Part of a small language model's weights: MLP 3072 tanh GELU.
MLP neurons of a small language model. Each row is named by its layer, matrix (up: input weights) and neuron, and shows model dimensions 224-319. Each number is 500 + 50 x the weight over its row's rms, rounded and kept within 0 to 999. Numbers have three digits each.
Before each neuron's rows, "fires in" lists the words (lower case) most often at its 100 highest values on Wikipedia text that the model never trained on.

fires in: "was", "those", "is", "were", "woman", "being"
L6.up1857:466501569530490523508504533449529522494524481463577460527455446523585498535522518562471543436479469537493516526551418473461536553445442476582496531513529592491476502515438584475461486483460502424604460488539350517416537489478456454547360518487462550485539424517538506499514466365453536463

fires in: "the", "has", "had", "their", "having", "a"
L6.up132:454430482473453466556436600516443458472523477406466459480457511496486495517480459414505474434428490499495543393472440429458513560489545546523531501423447496448479541499400507475538492557509515458457586505426405390521387460517473480482444525473434392477483460526517536520491521534572528519

fires in: "the", "a", "first", "last"
L6.up3040:496548467614435515475502613475438462513493425478516450459498553455446503445476441492515477448485502523395518498504473601537516489520548507548441468534538461517394508535483495493628602453454438442433564478515537505529484588466622512537540566557495412393587562486532564466523591496524460611

fires in: "an"
L6.up1273:567535592418443532446466489514497562569495525572535489524512521537528561600451393500528534575477485553550504499486523537467597502473523571478526458475450444548511558506420496501447475528544408603497418432469431397549441485552525516531537429532513457545553508512459495528555592518575527501

fires in: "in", "on", "a"
L6.up2592:494551412455542554521557490361555492461475499480552428548519425534516528474454392501451515561493550493464456493556557520559441497499490567576531486482658496455482540591545510503514535589519511486535470517637396504497502463525633494567558447554539543584539548598510460494451566525508551556

fires in: "an"
L6.up2956:516458466537462563505433464481476482472462456396601471509530524466466487449454487523463469513562554540531464490556418508474540471473555523589504463476485500505605545505547499507521538529538470455537478490539534392474482447592529510513589507514461615505525392402520618549456518492509473477

fires in: "a"
L6.up1797:573586446540474495552455579544499505487426547470516491495490451466497466447532550534543476542526535572439538507577483523492438513486636489532490506468477456488493532469554444481461527507486470559421419448563473455590515518527504490454435533465506588382520529635507550522432457530533499551

fires in: "united", "the", "of", "in"
L6.up77:541397495477512595416599574488555522504473545476501400456576450524552449453484517409467486486552433548471476539524510478554419396578512503513510434428504426495501524556561518515552490594536523532491599460464492411575487519565542519466489557489545586466517566510526550528549508448506519427

fires in: "of", "in", "played", "professional", "his"
L6.up1289:440470412544501494399500515412330588521455500531537443570474517540525526514480541450497469483500450418509507610448440443507558519463509549509501494538502378459447545502535509471487483539593504461450443505542501532575501455478542496493484439497570416588530537457409451498386469484502479410

fires in: "for", "of", "from", "with", "in", "to"
L6.up1730:469502454542514520491503539537516457402597472492456561579458413499406374484411459512540483544468550483548463412499548575534472550420502471557510492484407424476492483470630537495516422455468565512422554515426456602499535474534452457541489508458459550591517453600452463530450440452549481443

fires in: "has", "had", "have", "is", "also", "was"
L6.up1719:447505455464469475477461526491456479478561512575478525450561598541576442479515530554585512490476450450532478472531459501500473476403533548456511493473390492523423473498506494480509500439529482486494507496515573464477438503547477437433513479475481465572495405482414393450509545424527560521

fires in: "the", "this", "a", "an", "first", "debut"
L6.up1725:525484548524526527439482604543421537503446520513446562566533520530508523442451508443515568457525506513546547455574467486497512413489474566463603616551468509535471569505542497443634407544537508571399577489513493462574465512380493455532453442486389524467500456530453460414453468516475414535

fires in: "was", "is", "are", "had"
L6.up1075:494467471425516461491502510523488399493538484489509488436574532429488522422437453507551456490503487564489532523532526541520502541576457550409497617541478521562491563581500449542486577482473476473561578533520386468590613656509544507495533531445380454599519399576423457447519468501506498480

fires in: "and", "has", "be", "was", "had"
L6.up1897:468494493529466610479518611421404474423514477464526522534498439559469439585584530565484430518582504485463487575416473545545526469527550580485437548430482539451627456471393539543532465489526446514472438470442528480461487471462410500382444478512378530472509461518409452469511431460491415510

fires in: "as", "became", "an", "it", "become", "with"
L6.up521:496423448488463565553497452449513506436541408518540362489443518572508539517522518396507512608575442589480529491514487585449461502420451477455471535594514451657524466476537464480541544422545504471493436578518482487503492540427563442519466533490503502417555484484475462472537495508569500522

fires in: "the", "and", "s", "its", "his", "their"
L6.up2134:568523428550389503501564456520490574508497523498501505531568488537402508513521441450500473521392447548484539556451447513561483513546489554479539450426505483535481513560484502507545595484634555513519625464511447490507416507509500425460499428553445491479503536455545441451506511421539489524

fires in: "is", "are", "also", "a", "held"
L6.up2743:507506549465534406582436566513462474432571495567504484503393506388471518516464480585449392508486467471513535555468618539495445561495513550557512524530581599546565508534504505594460586518437516500463501670502420522517527453524451503598534496465560473518497448476544486491481505504478468509

fires in: "has", "had", "have", "not", "yet"
L6.up1737:579460508540453532469478494565450547507502460465419483460491456479546430473495518543523544480532632519587501491417487435524442538541450459439586546547474546422466418451542462439518523464528543466564455377605513519483508487573484508506516577524447461466567465511437427415503515537460460553

fires in: "an"
L6.up62:496608558514477502540516480512484500488511507460533508437555476550513545508510479492537469480501597464546544522565479509475561523523516601570505455465424499551485461483491444472577422413550489543485518512472445500468380458548489574459537500466452513449523453497578562525429544473443450467

fires in: "to", "will", "not", "would", "and", "can"
L6.up1889:506547532464476478463502439462520425492536497531611466567467548502478534572499422484470550503523462551509458415508498509491509451384564502572465490436463516525425529598506526502518485461467485558540403511540492533509476542323579426530482421589513548489495486492522576440510520442446494553

fires in: "and", "early", "in", "military", "later", "for"
L6.up530:596526473527502502524476481539500491407477493439550479516571541493408548534507419495504507488484499532410492492442609523454457438436529536390462533525454488540564535560497472545494591593428643523510565491404491584461387442466597447524528467463460489450483431535411460429517578520537573493

fires in: "at", "to", "was", "in"
L6.up2212:498530474495417517551524483548615574650531451507572468440563449426559436551409432474546469408433457543409505457468470474523439544363484468459518534554532438507429502548449466553390482477531515448458503475559543504642513542553529558534452500582512455481395444549480528423547468546455442478

fires in: "a"
L6.up1641:506645470446537548489449474423420510487436510526497512445503442466527483438521436514529456543528456538535524492516488550577447551498526500554597485492473507550561582404600528477552510506485453439551442546550540495501602544532505575500426484494513428483486553576477480518480584404535475476

fires in: "the"
L6.up930:461436588475474520481453567559485504447517464417593553446452498387458521526470536527568549441487472407528506417563517473568455488536587520473426566440515482490420556441474432476595433466548395574469581512433525449477522460498493496492558593430466515447512499538523479494446479428531458498

fires in: "a"
L6.up1198:558475531511488562477477503438596577504509470509465480520488591502496666450463523479603539482479444611484531480387492500438459464502506495429517422484517622484589605491527531504474492507493502515432408381484418491578511505547454451481532540528534410409521481543418473500564560494493595480

fires in: "an"
L6.up121:551532513486481549533526555465493496444579504486451468543449476440475507606515481518559454369493556515501395500488494460473517500479483512481500441505467548509541466515457549502436549487481478525469475447480443494514449460534530558546549475493426438493511507512441514496462465485512477533

fires in: "an"
L6.up837:523514418588534487482405516484496559485539496433586465398441425398576488510523554505539542486558506518563568507433424553477436532461510530422426453532390504518439514478469532511487561458588446485506550440467485525544453505552529504391505535497425557417521507502462614524521569471585554462

fires in: "an"
L6.up1156:427515455629443554503539500502499510454561516460453401508400473540433583431490524480488446488527528514594524516524582491449527499451608480472523547526439476552396408485472452460501512487423506557402542429513474442531490529591550423483514489469452492410472532404589498470490481508414428600

fires in: "a", "la", "as", "for", "and", "in"
L6.up2419:533493500642585502453391537363465549482510454545471496469480493454544400505460485535497513478488513440439503539486514511575520453541560541499432540502454517481493470579549430512576520458384448468416445501542564573511453504594497545548532490456478506480469533513547533521486498458574570474

fires in: "to", "would", "will"
L6.up1339:486549548479425509492454446505506475549465510561552537563493464615512624503427441491516541475477457519532507458554488482508523489402565456572528528425544514514507535475487478474474488408466454563545388516564459447520428441460554471563377407575479486510512485478577584387577512431587534555

fires in: "of", "to", "by", "for", "with", "the"
L6.up1694:458520480537499475502521517491554529340488406449490525541529512563501460507430527513528495480463502539571425426540529463405503523434526517480574504526461499506552595424428549428411530447532481541509472556439461496513501443415499557445524460365432627624450517457389482523482520518602475453

fires in: "and", "a", "as", "appointed", "elected", "was"
L6.up115:549535455442554549532537482504507522539437457514511511521440567454509562561472538547507483470498517497473582556535486459507529469556533566548531504443403550467464468501621432501572437546551468503486462505485503554510489391531533482546446441481642420567556516585456418543591454590433524511

fires in: "a", "the"
L6.up875:494540457483439515418574558477374476483484439459506521431530508511477574433456517539454562494522489467484567511473478479521552535469527539605486556469480518405451546526380425428430522516500487584468516551473470511457552465534485503576408470489456453607517485538445524478437501521476490528

fires in: "the", "for", "in", "of"
L6.up2962:511601463485582457572463469565449538483477469410567504444476450510524490492388570616511539462489566508510529433497396447526511432529474480506493479519376505509444557478515469538557465539455454490446531459479550534526580505452454522528443450457503499513525548549451532560368518565593482401

fires in: "in", "with", "for", "of", "at", "after"
L6.up175:460496455498516565480508454428471468383502387413535487467484484483478533529518446495499506484489465457475584521553476563457525396435442554429453562609413544438644474489545476443490632410538639482503456552462573482556480508485595542513583451488527507485468548470560473399534489527466451410

fires in: "was", "been", "to", "be", "were"
L6.up851:549573470514429432516532526541465503530517437581374392498495540446409507575454486615500479473580510452578407449481459422487506478539479398528414441529478456468499510467497475445547543574518434478506420482503463559510556545529533457507491489572461534474485551552442427510457530502565491436

fires in: "is", "are", "was", "were", "unix", "now"
L6.up2047:478530533520434525558470467554536525425464468471417503416516419497512499507445496499503495559517492459435498459542502573563441499428426454441526570545577399547553534466428528455558481471542415477546500529519488437607433521527425483498500520554454582503535533483425465549544441505510449479

fires in: "the"
L6.up2582:587456505499536506429447494426475464530559494520510482410505503462453485482495395420411603518508519478548483553525525465510520479502539402544533404524512533480482511478502446503638465513562468561421538428501500478465502484504425554545449362522514402480458567488433527601546458558464543514

fires in: "the", "and", "were", "military", "hospital", "for"
L6.up2746:512502491530519461533435488556473420396488510518566484531445481482448476476402533502498423413484529417571525467478574406527487468571553541483457545550460459485538496504585431455481466546439462515503529463479592489560454479606596544532467510559480547436532576458421532514444519504453502552

fires in: "a", "more"
L6.up1343:494607434407423516398461549467542547430531530534487424500521415485423478458428546463531493502463583471469562507420483534541538556441505534479487433399503504567443512437493481479543520517519442523481496505458534571495520633517527548600638519519581497464550495533565528572516456538605438542

fires in: "to", "could", "can", "not", "no"
L6.up2060:440494557467587496442557451467556529470521587530526519500505566494479436478560527433565495463501551514446458554419487471555424554458514545474447570470471508417359552474458579469429571506479506416525517525475522422474467425551498457415564473581571499502530458510526543453490559528475560468

fires in: "to", "would", "will", "not", "t"
L6.up2647:575546462466507517420518440488428432492536378551546435519522487478527474446448567482444457521503461469581461522466463536446419548495540503472558512499551514533473553530455508535535546436491461512492503611550516538490465525484556420445485542542450503580556535529488537412453499525449628513

fires in: "was", "when", "were", "being", "is"
L6.up771:491469534513488548524510495593449516498482523472499523525553473463512522502535423504522479451536600422473457490526450557495534460556514520530577511558437434509578462552447546489455503559523566418485457479524354539539479587568349478542447587537466519583553544533365459554491411457532473536

fires in: "an"
L6.up1814:521474448556452510519427507576423386483495485504545467470455545479480456452501491471406420468516551470548539455574528433538505553531540525455530531569390446460506520475510490523465494497426499519481448584521515507402490420472558474469539580516474465518573326424527501430447560583465597537

fires in: "would", "to", "may", "should", "was"
L6.up1461:565512459474481437420474524483488559504521476562511549499503505499460528523467513526440501539645408432572545480549451572525447580539580525486496485501480549447486512493471542518548439456443507522536414504403433472522494487494493445427483618555574528569536543419515544471640588551560534481

fires in: "a"
L6.up1654:447608543583535517534388463552538545509535431488412546467489575505533486425468480504544582482580453544416590462536516533592455589486513445509532446496502466544407426491453523529472475487473524506510501548523396485543536505488538522482475538409512532525512502399577516529436563431621461484